config.toml
intermediate_size = 1024
hidden_act = "swiglu"
norm_eps = 1e-05
positions = "rope"
rope_fraction = 1.0
beta1 = 0.9
dataset = "wikipedia_en"
MLP neurons of a small language model. Each row is named by its layer, matrix (gate and up: input weights) and neuron, and shows model dimensions 80-335. Each number is 500 + 50 x the weight over its row's rms, rounded and kept within 0 to 999. Numbers have three digits each. A neuron's up and down rows have the sign that makes its largest values positive.
After each neuron's rows, "fires on" lists the tokens most often at its 100 highest values on Wikipedia text that the model never trained on.

L3.gate380:451432518501542502435453455592487528525618525517428502522554452437513543564448483554530487561495508411466521484515479503547553507565560419511455540538530565437492422602519485394487521453475481459545465501439536545497517492415450521549503504589485543531529499478539581525545491546530521563529502457470573435601474541494533605552462528460540488523545511479377578509508473477433546437432525532456490502452494557578537517470525496482421532566383585490480520455422394430458528419429497533498481417538504531498560553484576550511557480496583488571485406446473460656451461437443515435483509440583455529531515511417490540515538549453520463610496548504510506420483479578478471485526557495399518573518430565529580538429538541452430473596468510494494511494406424546434459569483469
L3.up380:539486459454599502462439533630498529474464466574509512456581513563512509534480496589484437530487411506464502433479445544429531559450504584537500516475553448512538477481425513495479530451608596492507492592509541536525537522406480518408547421592521444553513500516486483510464562502492440523564495487590410460539497557488473621491519521560548480464488527486439552487401515567536474493526481500440440508457517547516489568507591462445603627478500464471471554504451504502486435452529599532439486511450462475475477474514542554476532469484427546457465560555497505511505523542454509563505495593476533478508552493386550482567507591468609398473550440583476522506663466551473381577434491483549432531499499559468544483528543465466506496625574464472535483426511524409457539561588584
fires on: "ay", "ack", "uff", "amp", "il", "a"

L3.gate516:479536516449516534501481528465521625534477508475617511508472520474509564478506452461520485447479560504473475544505438601461484297521435414436515516549477518501549410398543537482530444440445493401520528552464524421476463564552669532474449480571505493468484581531527557460528531485497553519400508582618488428536527452468557464503538508525508455527508525524553542519484484545546579476611505476396485547496522456552547459539573597524512516552456508529409494494482518494540491457435530463516498462424565585543396518383514488498494541424457424476421461502445413462570443484542467464486638593529528512444584523475471588448450471406487500603507523442486602546453556412488461417451523496524533474522543483573461518482522517440518551461474595474476496471517538462511535417506492
L3.up516:451539500560579591440447536489544608499433520463572478410574527473552485509522405389512495489496478548449475508499581572606477506555528535423520503504583605505496512481444586521505439494465522502599472456469448472478499497523536536503478426475465515475476533532521543483515499486542493469498445531528469398442613462560530416564427419510460548538522565494510556604553495429581427512475403544451545518426487477423567484507597557443562498496505426460532497425593495522503545518527510462482504462481512433453560545478549493494463400483528518550568426511503446527535507495493533519449523563507552486564545486499450539488503442455566509554525571525590593431486537487496454566442400508468588501448520505591412546502419533512537562461416601533403517468528489508404517471459550
fires on: "if", "ir", "ose", "ro", "h", "yl"

L3.gate967:504537458555575519486511570526480468488578446440388520529495482536506522467601534539549510543477495499516506547521468515531426553485502471435486428536509528604461477475442485425457564511473491471460486496510507490491493488536502468510565472558497556466482525548463510542541445495535516536540452576486472416489523547493541550624541536483457454449521531559538534400429498559524414507643427448483430474440518575598453537463462500541596521470502486556467484505470407482476436525514449450531512489539507561563548464539444533511484504552537547552502504470558522563442439464530607486580475534400532546549458540554504455517454512517478525425452523490540440444569524451518456478427579538427513421554438474592577484506528475552588458472439574568548488534512512506546524652537550
L3.up967:527524472534583503495489541514473382500539477474501518481488463557473483498532556520566526517540461556571519428441493518476418466400528525422472486498499461548456469474486546497588522555456462577515551473469592490544355559564460648603490452489399599443579492506446489465453501473497469503516435559497493539489502442511631512513500585556541490494448540503503507435520500454593457499463390471468552485574573530580490583464521503488565474548570525566456482464532611487475435527494584576471502538522587523521477552469564433423435558560453516491528518509568599477468552526472496464415484527459506480454475503533501540501514494524536494540402495518559575481531517481406402478462548487482520474588490547504423476530500542530443473478387522526497500459452474513445581592530498
fires on: " ", "–", "-", "arl", "h", "x"

L3.gate913:415484555485535561434554572483481377591559446601420506525457488526531518540423377518546468404574440487492477554513478466524484495505465406481541472463508419509500533541536603571437446494384339575517485504440507446460497437509529420469544462480471457507510535480382478401511556534519492440464450519520555501546548590476543442560564511425431521505452506474507550465542505544466503466455466521492504410546463458437581590513558481563495521537515539473583421491526492541479576516433458489486529432553482478466530552487375566454457573553494500487431563534584521510452473517520488522536526474499466545454482499549508441426593634496495536542417460540433403541518438446473500476567426464347432436470552497491410466544554533520521464511450553505537549436554506490498515520598541
L3.up913:572445522450529541560427535567546460567516528473428537527467500435518508525453462405537444502476475543463550595512409499422571479499454547457504514460529487434523465449528575528501508625563443522604483569497442449530575441570542438543578539426434537476545432481446508435562529591576441561557468530598461463483391420531560516522527457528427449480540606510440536409572470460435502526525519505440520532593535462491435545618523509526446510437595521465431575511532509489444515480482463493554508430526474436450543442484550486468479599568448543477425528539486459510523530481485514486588562445495470520445526498496485423473494498555581502449500493537436511458552403379443469484518444440537429475566664489534485459483466443523497436525392484602548556460623387454456566490516461
fires on: "ry", "e", "ity", "ion", "ood"

L3.gate523:490526482482484511527608599472345483420462530575537483500514521442517415477537519532585497541458497430500433509470531408483593428413512464476451489479566549528435428511482532480501517438514445552470576517469498469419503655421470539517488561442499479619553485497499540421418556528411490527601524467539487528481577437590538573457492487499580586477471435479486556513529502531485452533446491542446526452508396594565559503472499444551517548454531536530519584474550506568540462472467617417474490478425441518462481515536504478407557490517504372530486525432482541497496522520501536507456546409511472551522547573447575389464479421518413515512502448522516494519467569582475514555481485425424557491525509532420512522518494507523512547506544577452515565527451464457603482577484552
L3.up523:435500513598446540512577564560488460502521482462450545497450504576572471511503487551577520470471564591469503511457517516528533466499519412524535501422627538489484589534459485573569536463600540459558527509445469420448563671475535493455493534439503519632529511497556473443477448532517479506564549501438422412575534494524560527530581538481613597526465482526482588484538440499513546476475524413523554419547469605482539516463551442434493533464556513513500475438687525468505463532568473480522413538464504552519489541535423551528498556477483391508548485558495515486538473452462412527454478424535457527497537505464500374458507344517473487551585540457460495463507501534492523496448546435512527512630466524419557524527449416581514547500472547447463477574474540452669478538481459
fires on: "e", "er", " sup", "or", "ed"

L3.gate675:499501576557533630551449427489517597495602523530539582486463517495509490479603425462454490484456526468538466516553475552460512559518531489490446535443467523557454449469518436482518586627500498507550480525466382440510537513574481492514494489515540480445392532605414429471296473464418512555562420456491475483504538550475559495487562529496443516603462529462587473518501461585521473468444449509501502533507541510453540486442517511487528452530528578485573448478478447466453489436558517484474530463476533551496511522450451495384455509527572477546534398515432465489505509541483529379690613570530521511468453437617543536484526590462483566565481428474540585514454499510440638552509483426557506440499538521470416452478582556471458414439461509448447465547496500515501437517448577
L3.up675:525554455598532580526509572547449471452576482575531572583511482514518400492444555411502478420531558532514533456462467506485494477541509525452526509497485515542445484468557548434491570567516499456486484590551564428584568424473464459589562498519509456491456441475433414473420537384447509606556494538478554477512530475560524467481475537475497534528477363502578573538579547489521497462431504483453450525539516537474571439453474530512556430434491539437561492436478488485468457525421541492478539481544570403448515487490466485566504527505456593414447486460596467424515470478534612430570541519550534460417578483609468530537525458524438525467539467475498473528403525466412536494552504492534575568500557525543462445490504490499528456434416478459498495605539522489540394505553598
fires on: " com", "em", " Com", " lim", " sim"

L3.gate672:439443593456451589510415566439423460579543481491522486488532543474428493457461534527613498470510496581408563534482546499367400556481498436475431540500556533561493476465416535595511462552600488521475572539537536476481488478477580589531439500515474571497471446502468505572420482497586401564562425505524473522561515444526535536616474525534642504492513489535549522515483533580458531455479505618499514487561477453548469498534525583454495623474417536477468429496512498451505480429498438501541492505490525510601500439578578493389575513577538475457561476466598487472495528436481483442555521552492507541448547531463552444422520512486549499568461491487439564434466492455505457562513537525596426527584517474486440565582458555457466526477497597556572499433513482426477390477473444
L3.up672:513501565409525611466484509438409405519509538509464487537490508488483468425573516521636599524437454478438487512599569506491477579543545472391487554514519607568591483491454516531475572496541523478527471475577465468447560504553573466552425504493443505501514478472517474524489498451458535605413482461458492482499501459395555509550465469624587532539409411564421500439522561566509575508380552535493468464544530468555497499573498442434495634551393488492522489498480467437513593460509485491571500538528461521581491524508586480459478466568516447444567382543527513490483559416517475429460527488486506489457571434480481550363487487631582446563447502525482524530466536458515523553546464485476434488503460517581455582478415459576551585561399513538513508570503583420558433488505552
fires on: " med", " Med", "med", "or", "ed", " by"

L3.gate332:509487532482521494530472481515504534449587497569417641506499510538499516472493537466469430495475470515434460389417469398450540493489498540548533518579426505548570540426461473488552492484557505478541524522523559471477525436494370576580528500550393588469493477455507481508577411453509528505566566468417532497497467430458511410525532591501388490450438467505445515579349477415557533534541509581554481541518421489558511492444507522501474436585499563495525392496494491573520494573593550485519469485510480510423445532362507543461585484581463482469463419515559476492495504425508566443515465512509445430411513493423514440357506517560547539437573496502418564493563467382527459523543489507470507589589397425507459533445551478527540499461474458530519508537492509490470504504482523
L3.up332:417512406507600548534421576508459592490501468508486508526371539393519549567512540519568482502453618524485522466516534438426510464642466466468397536553512468537550467432530534537504533465460520485512519493483599452552490592531462555459549585576445612487530471527493528465494548519455433387540455435531494625501483428531499517436409493494461514504577449532552496489434573478526460585548477558534429486445443492423491450504505400450460561515478507518488491583470526532449518456534459589515574465522384479527422568515563545482541495529527492434386499458480418500485519533454513490609519451530520511513583461415429558501502424529466516527523539555413507489436614455447579429493396489487399538444497481442617428512585471539426444429545452514546582452499580503411503415548554
fires on: " Ang", "ong", " Tit", "amb", " Year", "por"

L3.gate519:489536585506607398414557531606526558465484465484466521543517503588514459515473420495546534479481568440518525476480492477487578417419557443453435540486415457468513502515510523474435513517551482418535573590552470580527542498511496421517486589420481534495520450598563439497453478520476456516460458584478440387485510420492544399524619551469510377581414558499495471465497488460505404485472516477563573535473505534517566511460576376448539477564408545504503472460512437506463511464447504513562484465540503466476472484547449418427450517458497596506499535441491590419575467592491535505548483539541597412438365497553514516445479412578517427448497473546428524525535466528520544539507474437509554427509409537474484563479566561537554421498463469565474616459591405437559531552506537
L3.up519:553548414468438575479535551584549463570474444455458377482463486550601497499506448501585531454539417452459535484506456522542576501438549539531508539427505530478455433451545465457474536504503470514500572505489557475456517543494508440516454544542572547601523522514511436484549397508468482537481459464501425465514508467492485417440622408522462582580467463553496570494560520439455463523513555555488423400556556522437503489512499479436476475545494426470528557494568444496367485444433475576611603514555530529459524443467411544463494523452487567524415528604459555556558553533572437472415484506444447571431503437566532501493623485471591564422484430502402480458493605419496488441535423397505429455449488517531494430465491527499519494557514530538504507470502373523448523528372419
fires on: "a", ".", "ia", " (", "io"

L3.gate356:516498469538495586524443537464498460467538524478513476508458511547565471474571520543384505571417450519403511579501447491443522531482451594442540397521463463553329487466449508506499621623514504421468549447501468423487387475494501461612487425554594488459414567423511414553435508632525493559445371435541630432458470504522464511517482510446545495482483556590373506420460492567494530559486538465525512527512468484523480586505514491459506410532540498517398496539531533448519485506498526501506518467452474467568553441563498597441444530565480610521455472501586469471537540493456490479430510508462538500434439427520560448608456540490543478500433519499557493605519471520528385480486421514484440499571577582495456581452549565532536549579458497462478504473403600461422585442479568
L3.up356:502491446503549499410476499534469533535506432552412537496570472517435405408575467492546454505496517553507561456462452478501503554409520360523523460489456577500453515557499622583511455492533573410466528606537514525520547581547495526507482500519468581567504544487387521497503578473556529544393498473550526471479522537489473497509492522516589500488468474514510582485651557400540582476460431482500537497548450412520401486495460486523502447477452482427515456498443495517538553488523542581505554441502435535465597479467422418596505522491579434480589522552505508457473455515442576520386480506626558591477555495497528478483583564548572432424431443442493512511537481507456451494427490583397553542572521577459479585458463528573509475512504451485443520472523442530518564477570503
fires on: "is", "ere", "y", "in", "–", "-"

L3.gate363:505470526460523437547469376567438549409457474529563433493454552503447508536492411536475597492548491463493495494410612584475471500545527529510376522491438478488492491471582626506541500519594556509556555481541573520517536509521494563551515476500492517448502418466540612487563574516554471582459552553540537484610486543481546451494528557423555513470545445495475541573438395596492527533564511425540507502526534486484463515487429585459525513558506514478404510509491558520446474522560534491495457465512393481511457537501568482526631449569495541545479466466540506457498498492463441556434494469490442453550479575431551501503422493540553512465559539548487501531400518549486556456556516521439576562501495506409517512541568461384452517530420498520540506497412482420451495580599465
L3.up363:509561576463521574489481479529442411627554427567417474463464502470525493428400490488496582412489496452506499442527570536541446549551547423499571546589497485584536431503543429545492539454572559432503584471518511488539453607512459471447454503507408414488519544571548536475586481535508504462500465547514408500408472431578438483525499539515484563520533526488463526566430403492469521529473496468576449481536512577594522549518446501465548493479560440410487511473449492453374469520472531485577513566579512465458517570509513467433504464483564475506504489492562497503469517366513522570492499507510417608447441451488511501469425447514522517534484452525470520595483519554493486544421537487438458398420509483493619514442498528587484468543538465420565575515574467537434515464477496
fires on: " att", " offic", " mag", " med", " Med", " Academ"

L3.gate440:488488439553509504510584440551437491520501518456489578414510613488529446544537493550499638497494491471534479546425463513455557531478505452470525503438475609518561379498425456479462494466490543480544568517647470504388518512493493470471509557534535557551472472552483464547462530553541464531534497595450408558470512400518476519558455491488456437527496580568473567474480504512489479541456489547572533571480503509529560526504440589413564432423511442447387535519502524469559457336444518476477455490519486530549411519559484571521563455566492444477457544550499469461448432606493504549539492545551563528507545595511558554423540473524501552465472480562493463586477499553600599599511496382532383505432414507434599506461521479572479441521594512488528569468540595539501600467529510
L3.up440:490544552474545404503467525591498567550548603435466520462536519487531600453420546460519513610520495456563499457569375522546530448504404489570441488514517424476477440505580472581481509552503559516567491488611444547405454514511427520448557549485554568627475532517626542522523521453463475476452553537469393566504534435479452475543491485478533485539507522531412462521447477491537502467436528461556475524518541540554571562457497450527424535531555433497483475431541504544571497508480480532474459382448457475528414495598428570497540479559500543552423466471347428645500467523495553557413568464471407575519521535466461453574592501516487442568475476498482510560554438475542533507481453467504427424501431588447495530410478496565575387492502610550467551520603496471534470564466471
fires on: " Le", "e", ".", " le", "a", "le"